config.toml
n_layer = 12
d_model = 384
n_head = 6
n_kv_head = 6
head_dim = 64
d_mlp = 1920
vocab_size = 2306
activation = "relu"
norm = "layernorm"
norm_place = "pre"
norm_eps = 1e-06
positions = "learned"
qk_norm = false
attn_scale = 0.125
bias = "all"
tie_embeddings = true
parallel_block = false
extras = ["capped logits"]
init = "normal"
init_std_qkv = 0.0275
init_std_o = 0.00561
init_std_up = 0.0275
init_std_down = 0.00561
init_mimetic = 0.5
optimizer = "muon_variant"
lr = 0.00977
lr_mult_down = 0.7
beta1 = 0.93
lr_head = 0.00722
grad_clip = 2.0
warmup_steps = 200
schedule = "wsd"
decay_fraction = 0.698
decay_shape = "linear"
final_lr_fraction = 0.0
batch_tokens = 65536
seq_len = 512
doc_mask = true
train_tokens = 470300000
steps = 7177
dataset = "wikipedia_en"
MLP neurons of a small language model. Each row is named by its layer, matrix (up: input weights; down: output weights) and neuron, and shows model dimensions 128-255. Each number is 128 + 24 x the weight over its row's rms, rounded and kept within 0 to 255. Numbers have three digits each.
A block is one neuron, or neurons of one layer that tend to fire together. After each block is what it responds to, as a language model described it from the Wikipedia text at the highest values.

L9.up895:068133142129119076087095107099089116133099133113120128108171100135111147136153115127138130101151102093148111104154109126139128088117151174127147094127104145160143153146182127111164099131111131073118118112073101146136127129139131156136122104151144107121171139099175131142168139166108162102118138120132126169102150116117141173130097127127111091134113140152162126115145116176120089137156
L9.down895:133111138114104117136150121156139092163124160146122174148149103101129183114107136120170125120141126145101149083123133132132137180126143155134126139084136087165095100132237123161095137172135116134127169138111105134123132134120149088101097100096094138128135167125106065161117098124076117095122140063152110097157121140135093116091145101145075105144160134120110145171122097099125140095118
Responds to: Item-ending punctuation

L9.up899:170160122156129160122144121133111138096114150139130154137134113093166124141137171111109134128109138117135130177133099113141124129132149141106117113117098125109120124103109104138134180140129138087109094122115156141119188136133153148185112154152171151141130112082137146101154138104117153111138107124107127134102109162109126153151081156151112102128176101116118141113156147145127167174110
L9.down899:102090117126148135123146138084137120135136148091131134144174129099092147143119094101162151163128124144174111124164155128120136122145080133149085165132151145140096142126144104117133118099120123146100127076121114095132091099120098159106152123108137150183140137128146122120126152129094087136129092110095096111167149105094081103098138098111094149119138123136162074105133128095145156145158
Responds to: Starts of new text segments

L2.up607:138146102119127113102122125106115167151145154128118103133118146124102139180108085104129099132147077162154115122155135121129102140124139136160129136117106161134139109082109118165156132098122122161148160113097138161112120134125140114125142129125158129163108124124175126126130129134100130150136133139109139126103102093122142107165172089141162146148113167121145114133117133172128116145090
L2.down607:136122153144086120176131136135110188138180117141086144150132137189123106172096150113144121171176107195101089143121157139124144152134158130118116139136137107132119126134124151089121122095147082128114099121139123133133115120082158107148094142096155107156126154155119116140116106134148121111144130090114124078129132080119132129177126147113092149095108099091096136091163103127144121130148
L2.up685:134127158127074162125152174149171163106131092132101160116113109161126109142150083118178146124133177163117089149132138137130148094134141141147133123111144085135101152083124131138109119161134138170088109160112112128114096102107130104124161117117109135149063130123140196108130128145126119149098091144122172105129113111073112129098139139103105161131175151136128123150110163107095106130085
L2.down685:123101143145116144107107160107110157061138102092109142154131151144093097161160117125127141126107120137145143119128132120128115118175156098125100107142130109135108113144118154171129134154066122114145121120132126117121116114122149147159150108122118168089104123132142103133094091099179166130105113122136117106107123125126078147088102166195123141147072097113114102162090197123109117146109
L2.up887:069114170134100134147155104126115109102143135097077101126127124173117137115169117116124185165101110083125122110125112115141140118150099096115066108120108160135117140141116123111129086109098129135132097158110163154089123095128159123127102138129130179080118086141111124074153120167173156157145139139139139111176104084112136133126117091116157156137133127148120137118147134093122076154137
L2.down887:134178113163117157143143104105115114110122126134125154190149114094127125173153126136096121146138125181111132133147124125103068148124141159092105126131134125124083123120108116114103141127153107097099121132114109085129120120143096090115144086099103129132133129134132158146124142098096138140101177099125173118119125102109123133161116153120087136117133110083104109132115128148138109157104
L2.up1197:122128149109127139129157114138158112089157108142121113141152097135136174148108129104136137137114154137083153110133126130109161112132081141115123127130110090158100171151109111094160153101124117148056153131112107129164198148143131154138158119140199126143106148139135089138098130132122125137159082115136135167142075129112134122128156165149144170159152156142101114122155168098151101115145
L2.down1197:111105084145156118071151158104145114137123128120089108143145101103141149171125116117146140103135106141155141129112112133114155111123103142157103116115081125116127155127083140166156107105108122156109098095124098112110123103141151120157162138130153175184163145123139097116125103105150167104105092078107172129121136122142105155093139097142114132137120140135129170112126134119143139096117
Responds to: Wikipedia section heading markers

L2.up748:154075147151135137144166097121146097132095131085147122089113124162112077097117171131121108132118123171130134153128108154120145129092137146111123108136122093107081163105124128162094161155120152128098104141130129116140152128150155137104082152117114155115143137167160110166134155131142117141136119160144136148119121149143147142140118145140115126210137122128137136128153125100130136115119
L2.down748:106104114127136120150099152111097130143166136165121110136131126110147137138147080167121135155131120092151130143113165125120120156118104108090121155123139148113110120112132101104143111100134118124171097138083104094120116140107096112128164093081085069146152170147114145144145157108146168143100146092126130146111112166096126123115139096133137110149112153118137149091104104168144081132111
L2.up760:148151093200115139096148113160131134151130106112122100112135109093121173126135114133168090124150111140136132108137107150129143128138135146147158127087090142114146148122140119121100096129117132133077130145161105160171114150148134158099159132167152164127095112080145138154144120062106065127135154132114118140110140120133127156157092100152144114168102126102127092127147110112139143130105
L2.down760:139136116109109127150100158119076128143147137115137119059133123140138127130138099148176124148099108112100104109176117133130136170149118118147159130128088077131115087129111063129099099139135166118138114124156144129126171127122162128162103117119168085153111138170084130148137127134101137115120117125162106125106130155154142163112150162146181153069133156144095106120141166171130137134147
L2.up973:125142165140123110139164118110079102179140164140147143118148130120126153118200063117122125080156093163139105127119130128160128158128087123129125100128114098111182149150117160084160089123124104157098134106142131125153169077104196154131113146144159133157150129133127128057151149148105089143118147106106123106144171102110115104124127113156147117129120134100138098152167119106130128089134
L2.down973:162105114163113103124148150135121105178106124179109169129110111128100148133158123138114110108156110143104132110150132121148138129163152094130126106121107094179103101127133124118097116122116126113128090147124135122095152095146120176067143127140097078140148130128185084135155144140118090112138126154155133184118123143159078117114130120110166125109139130105135090138188137144106123106127
L2.up1497:051121160131121127115115147154148122169104141163134100120119126150147151147132167156117125111124123140147139125137092121090152131108128120131128121099126158162125126101128125153135102117154110158126129142169128130149122135127060159129126133101158107134124131170125092137130112137165080118117127079082123103139086117122148082087126143171125125138137154125131112118155153182140154112092
L2.down1497:157141168086145130150124135084094118145168119101114164122175136131152155097135105120114145086152163102138172144121133083095141158149135160145073156118142118135157125146126093146138118115146114144143083138108131122140195127138143152100102154108129142097130111146135123167174146143134159119119161129148142070120089152173071121132124090128159082146117091176106139112129101136095120162128
Responds to: Closing parentheses, word-internal pieces

L6.up741:154173118130159068101174142116150086135125126120124143099123132117118135141131116106108101133080079205062146120130135129112118124114119139134132119144127105160149134091124175116118096107128143157139141100091097111132116146137152152079094134144121123136153176170136150145114161115123113079176154129132143082173123152138096139139154095134144157136099109140103084132126109097134130128136
L6.down741:128117116122127130193145131119148131165135174098124126117133074130167112112085109122151118144108132155118116121157126158145158163128123164104126097100120099128163125128105131112102133117126078151168129127160100115126153095146102161071101134154108159151141139112129149086134168109118106120148129111122135107122156153122100151116159101105128121112161125128118145126145118137135133125113
L6.up1025:148147162114137085158140173150114154084158140113135135142097137103116105163088122155101123153121105134088109124124121091160132090156107164085101066153134130127124153074107161139151139134122170117095137122103104131124089109109121118107098127146095138149083144146108145133111146095115132147107157127108135124124081092135126168146143130154145137117083135102121104137081105132127121172134
L6.down1025:155164103108087119134143145099127114106161116149140135131152097111153071104123124090096143144129154155112103168160123137120172119074095146096092122109109111110150131124091096161109118125128136117112159117127125141150097129148134110101130125134122112144149133123169120089173114140109093160108160155097126141123083148098137149117206086141126162118107136152135152116082101155117084134157
L6.up1103:105147149140135107124127151119123088111135122095128144147124133098115113165133152102111139106133126135099149130151092146130112155120097145120138110128096090146146165118109114141149133127115132105146134125070105120092130136116137142115125101123107105132116126127118125128130205168137115098148140138114092129150126106107161117083122127136145144109064137154137151131129099105116098157093
L6.down1103:114165134134131123102111154091130141150129132128142154134112083077101116118155143104145112142143100143129113150124120104115143119124141117133176118098105138133123149091159165135172097095088067153171191153118133103100140125116131132100115108112099143127145131154166103150134145121131117086121133121098134130134133151131088130118154120164161146152129143133128123109136144103134081100150
L6.up1502:137144146122095098114127131093153122135138079168119082161125139132159123142119163095132133095073166150115120116152099138151136154147121114143093127125111132105127148121129109126127139067165175138122149138160100116126072104145107147133137157148136109110132099136134166145148122096104116106172155126158134099144070111117108111155131110121138142119163124160134119135155108140101102113149
L6.down1502:154155159182125130104094120140061137104101128105109157118120146115129149121161112111127104126131105176119129128140113131107138117143134126117145167118145090100154082135130140112128129136170106088139167176130126103140177154131075099147138115053123088102134132162065122144132136139124143069138087129142152159136126159150157170144160110120109111106139081124158135115126097146093094145149
Responds to: Paragraph-ending line breaks